python train.py --n_layer=15 --n_head=10 --head_dim=32 --d_mlp=1088 --positions="rope" --attn_scale=0.177 --init="normal" --lr_head=0.00756 --grad_clip=1.0 --decay_shape="linear" --dataset="wikipedia_en"
MLP neurons of a small language model. Each row is named by its layer, matrix (gate and up: input weights) and neuron, and shows model dimensions 208-303. Each number is 500 + 40 x the weight over its row's rms, rounded and kept within 0 to 999. Numbers have three digits each. A neuron's up and down rows have the sign that makes its largest values positive.
After each neuron's rows, "fires on" lists the tokens most often at its 100 highest values on Wikipedia text that the model never trained on.

L4.gate1016:534471486531513455519507489538525479494495470470522470535525540475501522480466518509419567512426445497570453513493556444498503575571496488487567581488488488442506488487533509566514451454582481517520460454407495469433430444473576502473495494503510542520529561575543495565553555483466435491
L4.up1016:554454507491556480531491522506540521523497456577524480548565510491496479451506516503443524496480501533491518481530483490456510621557458468521532567551455532497461473489507463577571509499609478465526499434425464510453450503529539505513451500514552557515512513437438522585543586535528467495
fires on: " began", " started", " continued", " continues", " continue"

L4.gate303:517531515564545478546503437501501507498498476524519444476472538503489524467412497463435455459518480545490548483466521546521590456489495491549506539479540439516496469456440491474530572527483459442559559418487518399564479527439505519485511497448557585520461525511502509481522560527477473474
L4.up303:534460537503388525462548532518427481459507486552531563529507470513533503438499450513540413497495518511477560531467508476498443470481422530416476533467513465499517484503424549492456472492496565447468484415533502471475484502495464537494475515519520526510501557438493438473562485448473462502
fires on: "s", "c", "l", "z", "nt"

L11.gate805:470568495514472526482546493456514468432431479561436564492511514511451514398418526549517537504491460521539495426497568439518473490513584459549400548491443458508473420482455567527486462516492525499463475588511550473544479502515506403419507551463484487465453496490541525466516449479486476577
L11.up805:519517418516442499517510541388533475511522612475480501487540511451470468527504510513474523475472505573484441542549452484503463450509470520532525523506530547507461540529515494540514484479489606482535511490469470529502557559498507519465415486493482548514444543471530521489542530438532480526
fires on: " of", " addition", " year", " after", " as"

L10.gate795:583507530530508547433475464531521498540445494501458519494427503475476450456491455462508419563553484473449475472503580425521442478487489487547510513537540464471433528484452497481540461412453478496462443482490517512486496451473487422487509532513500571621472471467479521496434553498498448454
L10.up795:525492457530534500473516527432442510540471488527513565465483463468522510560476479468476494439478518531497476442510472487520518555556455483562430449485454516559517482527569567501555467486514496433515487501477489542446565440475468531500469530488510564473488504489429492481439490471544478511
fires on: " and", " al", ",", " or", " &", " El"

L5.gate445:443470587495420589429517511539476479518507501561550444509477493466447491566446490460529499509438473547467491555485513580504541524517521378442455507538508520531493478481452481516533533461544542464525488469503452526404449559417504488555499473468537515517431520526474550441468458492445437447
L5.up445:473452430470534514524528505488568511517501531484525434546473546578486444461547475468515483415514494458536469527485484450540432460515470510483513496535483516513558465478502494478585475531520486528532467533558448471460466472439535536487513456544528488493481510540419549546524416483458473412
fires on: "s", "er", " year", " States", "ther", " Canada"

L11.gate71:543471475440482496480480495493513513525512542417464451534550470520487509511431506498517479451476504558602496502514521478521510481493521494624442588514520482514517515519489476551522449504518568527539523467511611521499530514496490524472476457562523482532459464485492529498457492535521527568
L11.up71:541535542474533565480462486438469501551566495527488485506491495540528492490542547546578559492474456523503474479494523436454483490532454518505485486577473509487507543534512406572502510532541500513547443463501490550502546473499471486464465475573468555555477560388485505571500534584553513563
fires on: " of", ":", ".", " to", " as"

L10.gate618:465489471539402495475502462494517501510497451512490428472463478512400455524451546493490498453510529477494513577470451520553472422431537453535498496547551544565396585489438494520542505537507563485496494516531513463535514511492459471538486535467477535556455522468488493509502537563514539481
L10.up618:426519502504454389503507465463487486460560517517568523520478537582498548501555416439578462485539519509429493484463456522552455535459611459517483513468583551492502540488455516505580506541427535515527508471510452505518517536541465479496536510496413477503437522471467504562525550468548476510
fires on: " |", ",", "Z"

L5.gate867:460519524485525536455490511513395490485460474476416487574477518506479490550516517498501459460592525527468527503459504484491517494512462556628548539486533541481493513472495437566484484479493504528508481489473482502520574483550519487488501493544448565515463512478400508449514511536481502432
L5.up867:494485539490560479487492543482401509491452473494523463525497529435472474520551526492509503452572572558495533525564424492487452567503488508524515552521446526469494420561564496543484507507496491502442458460496498497480464552542518515491478525523442513519450481526435432489446492497540477495
fires on: " and"

L11.gate1059:508508466539450432470458575418478443513434517450467477498468464518557420561528507493466512562441481467497494549550480507560516549412467528479563485486484544588491509478435462516513461518499523415457542518549588539477456464455499573489518475423468462576424510526474491431456529504526422447
L11.up1059:448511553490479497447444497483499476469493484441471534495492460531489498530521532456501511518464506438584528545524524510478517447555483472513460523472461511507512497515387457545557488534469479495530476550511485479645524504505479511488484552559465469503464536558505534362525460504549443452
fires on: "\n", "==", "===", " =="

L10.gate459:524399536488465468476506576585475456518523484520538458540562563470463494480480528478473458461442473438550463558458473484508465457578483448536405497514466514503464538541449511512464473497475479554531518485462556447548505481568562523467496548468516492518545553543501496480516482451508495575
L10.up459:470482459497408546474500464487431450366514489582507518524546498454525517551541457543537563496475546504514527531422480476474467459488553517451521546458492519371502514526492461525498460509519530569522440589466515514472531496522492517442445497504489478525534532548498510470515531470515489450
fires on: " |", ";", "-", ")", ":"

L12.gate882:476507415505530524470525448533516490446477452590426531583490521501423508543488522527468503518457476477450505537480563540535481495484519407523551440473534493534461624479460483501477543531516526487411511530521475476507555464553491463456501569493545514445459475504503498511473585534430452522
L12.up882:485578497587454563491511476488579555524475505527491518547482467536562446521535516485517472495531528548471450489419498473479517521472553475532480531506517467522489538650484467509495483464491538530526490486503487514477443493509459457466498545530483543493484480498588484511621427504513393526
fires on: "-", ",", "|", " in", "–19"

L10.gate925:540516570492460492507587527480544447421465477467465450476547493443529497453452504541549465471501584464556426478457510595501518525526467526545438560551498482494462528505472551498524481480479535516545484593440544458542499518492447516460442618476561522553412513499537535507491503566470462554
L10.up925:488499451565513473529515462472571471490490545496505541459524533497515586505479468503508470480515431469439462485512515490470554483547506501538557432550454508483479527495508472463518532414506438499512481559499498520554486466536525528468546529435544487554540448490482532524518533485444489428
fires on: " the", " de", "\n", ",", " &", " a"

L10.gate883:452497546500515454489533547470456511539443556517517462530522544459449491485468520493470545479511504440560449530532500488544494545483567497484469492506536485494479473526538507469453509448492521460545541482499479438547442519425501408477476541416482517567470478518588511484490497540426456503
L10.up883:520500527520515503514533533486485483500509443423512486530476496487489529478522514509412512488466560507468522486495459441479499519434425510469509568531516491497476513466524550444529520491442562519546528494414548497548476463515486468466587435531503536517530476465564502473522521465451530506
fires on: " |", " Q", " at", " first", " in"

L10.gate42:408579431526521470438542465466544492583555541449503476494478490486518540525493537553515504544515486524464482518443522500554529483463508526492497497535553487495425566534521543530512429491497504486472576508498513477477527432480508496490522592451571534503484515489590512479509491518531452453
L10.up42:477438527491468518530512523397541519460463541477508548450532456505479476482530517502501440535467530496529453434484491511471510457510507492431375496504546519506527565471471496471530471476468512506476488544490478498545534490522461463524464519550467491543468487562480512547466423575538517502
fires on: "\n"

L6.gate909:532499523503532524538499521545500536453465474569551514492474530545507497505522537542500543481457530501501514501502469521479519527566492509491512485454553468537511493509602560445558492506508583545538573578445471552581443507518492409474484464426520592488466470524503495476455449488427515505
L6.up909:455486511487526527514584495480449585415497546519499467498498514462475518496522508546503516465453441512453543528494443483530509548462519497524497532468592420494473502506570480476473445426442488496498423509522549539543533520562524409454450503513509547427526550556576585536513526545505481551
fires on: "-", "s", " S", "–", "/"

L12.gate874:534465532497512499489488532502455475470520456512516549503485545524466530481486479546468556518410440566547515530492462528508572493488509453470460528485521485401511514520453519548467525476486500536547542562408518501584427500440436415473490516471487493487454576516506512477397424514522476469
L12.up874:522492513536477488506430471456521482481443526539530469626495536530478516491491451528545548521422494551529482436461544580528507555575517439503498541516479397513551477466543498538538510537446524501506427573466495493485519560470480526548436536527453511536599493528427501488549484533472438427
fires on: " was", " is", " be", " first", " been", " originally"

L12.gate432:497513458509462519539512461440497435541446508448503530492482484445436509501390444482483459430487523532500427486418574518491546464472601493585548472490510569496484508469544521528476467510604493494479494502433484494497491446463450410526447526524467467531518473545527479455507530499453490501
L12.up432:460399516486438575560495480516551529500478499558489465412459473507512507508475524447547533547464517568479506518499532497445519476547458599544537505472440551488479484472529499475494536491604475476451566472544448505562471512439421448530448541481478485542490508567482491454544552495548481463
fires on: ",", " |", "),", " a"

L10.gate106:499554482499491573448445499594469552459442443507540499550520435505492578509480495406503507494589465491517463439456483495513514546463463510497468564509498516505519554444492519551478511517529537562510483478429581483544548480465461580528562519433529519479431438503474555501489489464415490472
L10.up106:465453521505459462476485532553531412437498478516474464583463510439431547451439474473611501529504529466561537451479499532502539456560538516521485543497534504435527526506500549495529539528523482490487459413493492541580544479445481433517450540483493512529551575521475504509524493515497508440
fires on: " &", ",", " the", ".", " and"

L5.gate753:491509542584583546464513461509465485482468521531509529593523483421462562440521537474482477522523400472529440550522513464511539539448440544481525440500524466478466502492592525559510510502469510505548511539558472562472507488529530473513492554480518533580513492512477556482577551510502523432
L5.up753:478504386440518470508457505552500405546566546444508535483525478504552513455509436464585486455502450540575458467451473473481448421500459518542517527423503515484520541522520582453600578542457491565503498490490530480528564491521494551493527514540469441497545518503446514535431497524460437490
fires on: "===", "==", " ===", " ==", "=", "al"

L11.gate892:506498479487504527518480513457488499463435463458521471539494542544451519449482472529533615506483539589455544517519531568538574443524540495604471500488490465527509554432474622403432477538558487523471514622394506473506547534534513499513546546520481446488524516500486441526525518501516474468
L11.up892:506521514487366472504428513496550467550421468509511541559483517476463491460518568518483469482520528522484521459490438548463435509531444399553471461489531534528521483485550529528493589549556488461511508516479527471407490451483529546495491506531485506542509498484425454475440518545446452485
fires on: " was", " were", " is", " had", " been"

L10.gate954:494526471471557472488480537504416510532558500511529488511494492487512524505415479591542543426473479522604537538504477482519478500436471411491514632525519478507440511503572562471462456420545489497510450400565538479545596480447523467457503518548531492549450463584465536464474510457516511466
L10.up954:469443469524598483482614499444529481472491482571441564498459447559461502503513517511431477484517484503544521515430477515485450480494520468567452522543509438486460490579511474583524506500489448487492512532421527576490546474479524588452462482530536462509474488536394539452504487484580500514
fires on: "\n", " \"", " ("

L11.gate276:430494553488468453489510515479490424524453471457525473523486514514422484522500539501497462519432505486548520538504467459477502479486585558526436469419482506458462589494512530507521429570587560467485536516452547466537495443454480477486480553521481551484452532494532522440517466488525418468
L11.up276:470454538480482451513501499419529498563425473527555535459477522493469468526509528539521467484446458576587492531517511454443506542440558513520410468448521461481441506484494561548542495537553529482467529537419515517517479453460494446515430508549474562485424527499554523562483530494482477485
fires on: "\n", "==", " ==", "==="

L11.gate778:448510506567464438472524517450437493527536504511553495509508524472508498498543563557479514506441425528476552544539534456470516568432521501556486495457537507539402495543453585487514505499549545488486517516427496519424472464484496514528481517465473468497444494550483559553518471474544453528
L11.up778:442520556541406483447499534465535515521444430475518462511531479480486560539449569556495541505443490452555431534468542498464518447470521447554435506494465485449427484522502589497492462525511534482499489573501560486555555472435428500530480526503480558578433528559504572460445473513546467507
fires on: "\n", "==", " ==", "==="

L10.gate185:565460542440491541457554465512478514500466465467585446498484480613512528550473497564553487497493506522481461536432511479469504478527450477531551450492550509495497545539494504492435500496516528549482498503414531536455555497479462444474558623550527568474581440546478521547465465578471508490
L10.up185:467509513486487407470459547452501457549555410447519526507529475514463466591471495478590505486538499585477500491477439490487530495543515507468476438512496551522540503517463449513481504512558506547517475492576449515460544521527529398511478456522488442472491509508502538487525525507545493477
fires on: " a"

L11.gate403:400496546471560498514514452511410475482504489544514481428528471543461519526488461516616497514491423532450426546460478379468490416517477476610443449440502454522518487427547443500517478535429535591534481492519455515517521426484490452525512465456453490577465454539445497492507498550513506461
L11.up403:510494536525530482462515480537455537486552544507512492465484486516487534593532484569561559493540498490477483492506485556474452523515504527555524527474466566547504478440535419491480434513480546575543467443522443474441502520526556518513466453487468495498503517521533533553446541515531426448
fires on: " and", " while", "-", " one", " in", " as"

L4.gate676:445511479492443468459515481535509561407474571497484485544550515537532547487540447473479503454500467451537483526513539513428533482548512502563450505459505546499507534485436464440490500560553600472472531518537560545524430546465495529510501499556523469571473507492526559505572509528448488452
L4.up676:455524513485466479487484466559507459443464572503498435540532499533554499500502427553499425499533475440530510496521503541423476539541470507561453491465539557530507475472417473482470489570455550490526466556624510511542508505484459538487500502539519423531524473432543521522490464489506514451
fires on: "s", " countries", " states", " schools", " institutions", " areas"

L10.gate323:514602461500475499471482509520525504426524517485450517516518479455533530486433531487527532485429521457570471483480491443515516502489467469504551557506454516542535511491512454440510526451487537553499558505510559516571497501477503524498409488416478514589432459517492551496410522522474539454
L10.up323:471483536499481555496478478507555491394502521564424394520442507450487521484541574453498452516559443513499486461483578502530522443480553533477534479460490485506517451513476447490514506560542511433548529502484450561464482545528464524460505478578491536540529472478516502564498517543553543448
fires on: ".", " part", " sons"

L11.gate507:459422462540477495503438451453510398460449473478486537576485471485539481445503509525448509466433455543472488484510483543451471439493459458500488513460497429467543551483565519525473504555541491526568485545527487491501496508468607484509425499528495509539507508559482505510486443531502503455
L11.up507:500505501462478503491503536485586566509497499575557538540483576525485517430502527572526500530502526533513499457494474479517495524485547465483542456497578476526521572460457552564425504443449568446458547486553463476540567514424555497537498549527479594542460624558488557550457456453491511417
fires on: " was", " is", " were", " be", " been"

L4.gate129:491510519520453497521484578513488479481479412477545451585514551472484505553502502520456534482479475457471489514477397453497493529470484533515557496529488497536474461471492517540490553458542530567546483474414483498435435545489548537514481509502499537509485499504452447545534538519489482428
L4.up129:579444468477440549539513475511554505491525467477495414581507539462411508465511431500479506458506430477469512513464483486494449511546459506489565528515472517437507486530484496514523598417548516511544516499457543523415503511464555507504510468535513527471556570515454499595540501579507541408
fires on: " began", " end", " started", " starting"

L6.gate325:603487434467504407523502470508461510512493492513529493515527472487585585503455490531458513453483498559483463579505515520446540489518443474522490433545437453487494534455525463478485547476533488485534488473478476554503535416556496513536514503511532641513530538577480512469472406474498482473
L6.up325:489491387411472529498509466532439539480489455564454559494538526518592455559488556451458440535490454554459488584513482520483475465538484424489544560472518547526571579527483572474478522469525497505482535544563433521454487516512479567521460424516527510493580481523478441435520520479499469520
fires on: "in", "s", "r", "ing", "ent", "lin"

L10.gate705:505553497522556484495512461521494500463516520528498468454459473506475522500503562521473507380463491439567514527541452580523547440562506560473491463488527451530518490458501574505516407487512487494505528516464481508552548473498492414555449468413568535525523507493501510447488514486520486550
L10.up705:471470487452479464564461525444473502443454491577566463493474491480525523561528494523473481592483497545530494459485496491496507498482459460430430502479465587502525463484475534450481509496472601478562577466432527553556523547606510511482462472506498497454512547496448577531500520495494505533
fires on: "-", "s", " \"", "von", "e"

L12.gate470:513473458519485472538446446533531437473388459520500494554537372538497536457480523568508535450457491580521514539452536439405517431481441536473484481588485412479523567474540417524575496542545465505540543544466503529499540487472598441474471491460514481493538517523441566473484531499446453526
L12.up470:484465566545489536491538575421491484529526421475546500451439544492525516479535485426503577560500506532475474516588560526536554536479551575514458467526520468548475506600500489506532511494433478540526460476483523572505445506476437463406510511427481479591464462589503516484434457449484525457
fires on: " is", " of", " was", " been"

L12.gate897:564566535498455480505520463529535488411538515508504431511523478502460532529445505563526445448553463559517528496469461505484415459441447445527494459486554452425413537534584518446442499446476511491533526525498472408582576502496523459489497525525450474511465537564491533454425501546562514509
L12.up897:564515450492501498523525434507506519448441541458503462517501484510519505495474448403508497511532466512453491436463439559581445564474553517470504430469582467491503513521535501495457492438461498504505564522539444528477491454537501491511530470495464442475486440522537479507475550517572441537
fires on: ",", ";"

L10.gate176:512475507507525468455504554467488472494482404493577482446451561510580508547471540563446554497481502585482508516525549474499523516457540422537479549472549453526450517469511491462525431517573569455472519533508556564475501518479528488461434490490504520532411495544519521474476490471533438496
L10.up176:519551488539522457474535539468509508532477428575512515513460443552527478452500560536476529515467529503517484491481563523496477462475589524537478514438485488456462525495447524478525468543537536522464518481471519535531491502447542591483470503484447491541475526507541529511517526473557439501
fires on: "\n", "==", " ==", "==="

L11.gate996:554478432498520528496530570444515478488462480468485567516481540499503555520494556534408488472526552493451498448447526428550510548459452570456520498472458582525508512474515481559398490478519452468551458516494513502464503506476537535568474499502492568546458549535474470448502510536516488470
L11.up996:509440545535495466513442545518444470441434519506540524535541493496511477503499538539497483435474578483540448482413536482422575443463535535566571578436467535494486498503471506525466532530533440469512384517443566521583512494541509444523473475537486552479439477542518524427481470492529510466
fires on: " the", " and", " of", ":", "\n"

L4.gate949:463495621517437515497480547520544455540560518519474476494460446591442443419547486479457437541493543447513503499498489517558471441497556424469552539479505547482448483552528528550575474517467553485483498505476521572592452490514481498515552453547517528494509473514540488531526549501514507562
L4.up949:503497518485432520442490473479523500532509534553512555550461430585489477487512439477504457567556517457442487435507455485486495508549538475433606526432460480523479520526427524467501509439476505489521438605470547509565468521488509476470511489453547552536558428528528504455566442408505472429
fires on: "i", "a", "e", "tic", "is", " one"

L11.gate133:511428508483548434511463557468467453423470470500499473490537516509580502565461602596472506470456457563451463552454514464556608546422453499505482452522511502422509491464538415545476480492509498506572471559462497525550522470524517467558475524471532520489442558546514494494480523448456435564
L11.up133:482472527531477485499489437508442485476499484537525479471490602471605486459508548505603541494469466484472529503510486482481501508476510494585463445495522497443534458456452456506510491491499539476539515459534484505591540491486541493531507483483531522571513526551568455487526493449520407448
fires on: " was", " been", "\n", " went", " were", " is"

L10.gate822:526498500527407472519568456534490514502373543490490486498522482444498548447455556475556476445500536510540461485457499516511412484448469456489477538522526485615498587446421444511471482452443569519549436487518416462549594503485517487474536518503490553559483545476503577493420493455461521492
L10.up822:517516495518502447523493491503563464516441550478524507578560519521465489499477482474438432491422517478413438500571490491524498464472464514514548392507494506545512493475418573533517501524539518483488505506596545411432435559520478462490549531489478519521424516504491462552491420571508476515
fires on: ",", " and"

L10.gate868:540514509465482486502509491535471519551455524502518468532539492453459509495427524444511447586545465473453452585439479518527496464456456486480519485484571540566467458414488496524469433457476524552516511512540554542515492572464562486567478497501523537524462563532511522452463577504499527503
L10.up868:513500489470543488501506483533485510494517499484517483511559492492547528491503515581469465400482546565523482479455458463498466537494443507514515468479447342518467522470434459526482505493459539504525458517445525502474473515479518525460544540469526511554508553483446450493493486547540517476
fires on: ",", " and", "b", "s", "-"

L3.gate284:392442490536558490457547527554478426505499498516479518544483508519471569432443497506536559503485528473617463595481567481501481518562529414504469453522471482513512502531512565446508528528511451497510459487511474467532496554536514546482510549495499489505483503522523562482507447551526441457
L3.up284:447440514491570504490503544536493495482532517513472579438527504473475487504452559579477538460507450481495466450522383529495489566466567498464409464479554469570598487538438531467538471502461509497438480542397488454494501534522441490494443528485484485492515504497469453501494470520478431495
fires on: " March", " January", "no", " Japan", " Fab"

L10.gate622:446477497508515529487461444520494527542503471514516432520469504428542496557494565516533501433486479490502525515424478537527540481474562453544562558540521478483482503534493494556448510524576500543537468469517534464541496410495497457526500494451528476494475423489588557441566506474499499585
L10.up622:436477496440476488484484479479471476555494508517489477533505452467499459523426455515583567564563521461505545571510548473488491451568578470525571513465487509458473439503441582473489406566527515560418504438556509482542442501447476475453447543465473551540485502549478557488467503524501495441
fires on: " |", "3"

L12.gate665:510506566531513428443454539488491557521535484510538526508520545445501556475463504438430566478537543440457530490540491515501426453446535515517540468539525449507445498462458572509434433503561525562561525478499547446519475486539496509464500471457500519525513492562539488413473535526480509526
L12.up665:444496520485480528516525556485537481399535486466625533472545523491511548534507539460449519505513473490539457490489466517543524513468528476434450436463536462473482481499441561519488502523515560479510550506473486543501441453552470458409511389558482561572580540493591473501564500449516500504
fires on: " |", " 12"

L10.gate972:451522493507545527450513535499427464512415405437503494487468491547448511474519459492583477461454517553471527488453488495511479572478476482572425487503575475475450504481521561425468500486517521547557492503549514471499581531478480521490556572535537538467487536525477512498467480547544504550
L10.up972:524507501497513487551575488555495518452441469530435495439450452515489538564483524547538502421492538522474574455490471546492487562437478525538517501531547434526511510489558498466474504514473489438460468494562458483524548484551467447498490441506462454471528529559488525478532468463566501479
fires on: ",", " and", "ly", " but", " or"

L11.gate18:435493546444509507532484554487482429496464571516486507535547476476502459502511490533539483484455430550576504510480549528490414558492458487535474485470565468518545431521512520480471480491475519451475489471513566502533527469458496493472493486577493467639424517609452560471481530486478467475
L11.up18:484530567510523531473556499500542434527496543506473540467499511509484502481485506507504476478439510494569433449474482516451485570489483494487512510505526512498488490506511543572501460502464528542512538464567527497483492432412497535461461535527516485597402501473442513575459602444560471465
fires on: ",", " (", " the", " was", " is"

L10.gate563:489505525458542507494469550438529486510498450488558464510524484466484555514454462488462495412545467454506433419531568535457504488462554522508488487566471490545426500509515493484475506523505548553531453523491525494490541496502466482499555583508501538530498450497477561496391548537465482453
L10.up563:515442529522520520506482448579529536412617532445509510470482393539454552568487450461528514460524470551428444540485516474474476421538490455507507498501457449469482531517489431432492512473473521501506493567538475501583534417548478569491501548454479462445461442519541544513534526474489467517
fires on: ",", " and", " &", "a", " ", " against"

L12.gate219:472517505549494440480484420486419514449446431482527475509477595489543516503458479496561539506517511460519499479446433532502490546429481512542524429527491493551449578477476535462464472494517524469510477521463531436480501515514480492504480532509528519512557428553555482443516504528487475510
L12.up219:508449474427471426475471539449531497465522443406481524486476485487490520460473544569561531512460584540529502463483523440465454515574504483386524495516556509509503535511501488434494497516581535453466522538541483403464500519489505522411484528475478426507548475509626481507539533478396525510
fires on: " p", " /", " a", " 4", "ed", " in"

L6.gate536:500487528448479494475511530488470512480436517505516516502541498458504478508477546515540467498359467561492505568514575444472499492435514520483452512429516564492514531561546540532447442511540525490522533556502559511491537439513456429534527419471471531494455431521542569516495459418511439549
L6.up536:553482528465536515540485528482531421466508519492503519504464494570492429517577474518458478532564498490470534485437520517551490376475473578457484454503501400564532527519556521486533528530411456509440456509484437471519494521491520570496468513583433427488558506562435480548435441484536493467
fires on: "2", ";", "3", "4", "7", "%"

L10.gate1082:548501524522520484563566476617523516475476547488472501574538424497417482634410497489571509422511428552474587479490484526476435452460469492459513542524590491528462503530512521525459423446469479452528543516508490478441473506517544558401509528613431560543432418555495483567464410511549483578
L10.up1082:478530518556509572514470536527558493491499483544529503486487516535459517489457462465495468496445477516476572544475545518526524571535518470410482446545548511466466495589540431542514463506524500514545582485524520467496517571453498556542577518571522489493466478510430471538540470520490522527
fires on: ",", " |"

L3.gate1042:477548533488445480502562564497535511508438513440544515521524482442461521478486424489527449469504399513502499546481518550492546506468502536480533493484550526470507465455444484551491452589479530435568477558570462536536540515485468505511551493572549498599487448475529540506526518495478484539
L3.up1042:494496555509485514477520522478545451400469534482475518487468497562484471500504510415480443489533519441532465501457435524503519419500476521502457539433465585508581529562509534495499516545536567508522489473455516521634444471486565484492464504523484451511579419505504527474516478476535524511
fires on: "s", " events", " structures", " conditions", " opportunities", " institutions"

L12.gate39:487397525470473462532509565510469483497455551541503501448438500512507513545421494509473437451438490499548447573526498543493455459504461434545431542516497430575502440515486508494496486405510480445514484448414562506437522542457531513507537451480593494521474451574481554465545473566483508436
L12.up39:455379552526505461494497578477430513537474518540565591481533525539450482504509557482495548428436552447473452502538549522610472508514517489514463481462458447463567485504521546485572529516504471436492458451406537548514486571505468500434477485480520432552448494541445525464560432513595455507
fires on: " of", " in", " (", " one", " to"

L4.gate744:462503522472507457467543581501517521479493588512513478507476468610526521496480491435478452492447504418566494467504538499564497542429461487501505484485504466498493529528333484511524462568522559534530507473446536431531542422481484517578512459496519500516430539544496445573506524529532443485
L4.up744:528465496493428483485500485575535493465550517520552438469442455588494505504499521400500455499456493447427501486487514522489472489445510537521548502511465502511528533454380504504527488475478549413513464540455504518544465535493460517578517471559560470526488535561437482483470498503510443432
fires on: "e", "le", "i"

L4.gate647:563535455528513487517492451500522495486485487457537497473511531494541422500519498541445513542571473476412507578483500489491434459523454575445478501504467538522521532463491579465511573457512485495466427527445451467519525493405457534547444489480527587503489516492445515493602512517475500461
L4.up647:501534430493476537384515480525425520552541519569467483508516470491433495543528524497556472572463477535460472473484526555435505510495530438495543495482503489471540497509446472507526497572536509506522527496491537525501532469490449458538483451557529491498523423635465565407492455483500502540
fires on: "ing", "ed", "ant", "s", "ther"

L12.gate695:530512494531490425456446500538545500496486399537466471481535537513556495550394513564460591501460520494510443502459533501548494492529531478499457450473501493508492471517542513491552511485534507448501525559449528485514543474503489494476537609496549525456455526584530568458480463499517507638
L12.up695:462438466537512513489546441480462495444505432461436512541514564577515450515516466472537451518513529502446417466483523533490530514474559553510436548516473455556520575516532479493571460538536471446499419512486487475478533527551501526551452586472570477487515437530436523511583481497510406471
fires on: "-", ",", " July", " October", " September"

L10.gate870:486426496458456447473533504539495478487488581519529484475550516495476567479445563544404456509505465427567465542466449442526535431517503470521476548481514537427522419435503549453519505432542515508465445532502525465490562496525475461490540520536487536390476513439475499475440471490477503548
L10.up870:570457499587390508491486406476470538523494505494512521440499452500430475482438530512480511467560538469546539559461493551535541507494552452546478511523523485439505477482566550461551526484553577550524451464557512478512506482518515412498418512480512496458538479477612522427453529526517550427
fires on: ";", ")", " of", " (", " m"

L12.gate875:434520482488507502527476590466435504526547533529436452552516471434525424478454517447482473506471478540531469599493515479451422493518482504469521526529544425490465560474620472499492426461554520487512506513494502528540558445516511436522453483490564534504481489504523530491486459593501425566
L12.up875:492480461545455481526479543497471483523502485460534538405518525504491519507486526480481506499549487524526457523509549549459471537423516480465534496495470454534497545486567589515539388539452483436485481574511492524510537440575526501407431504523473493491471566497506532534493521486559511539
fires on: " \"", "-", " “", "\n", " out"

L5.gate377:527519519537492462483531533462529483534555418524517477540472454473456545505485485444490507480402474494498504546478473524408513537479553434539585490476472508476465447438559427486461542461547539659487458549448564529484513519460496518520478467488523511464490507474506472534476550564500513471
L5.up377:564516461424481509416541475531500529477519514596565550486509495522536501486495491517511381498498486463521479515510461431501518561514513415506532513466553421509486480506581479552540506511464485549501521547473490536501475477500538506500540420564507480529553476477487481516536500524451472513
fires on: "on", "er", "ara", "or", "ca", "ing"

L5.gate566:473439456488481506456530498557470462513428522533445575495473484494527497426519547494470486446427519518452517548470530419494449542496501477513576517473448551533507468417445420518487513442481521461516519539487482474534503484480483447435467473507573524553493526505459498482511506524477448509
L5.up566:541472512526511485540499557449449480601420482569505527457486477529465436504509511562504517480543581512528537535538509416485482485569512571511523533483464595484502528568516470497485495498489557455518542522483457461533509476509500471408495528467476489502490465470530544488529455484502458555
fires on: ")", "-", "frac", "2)", "6)"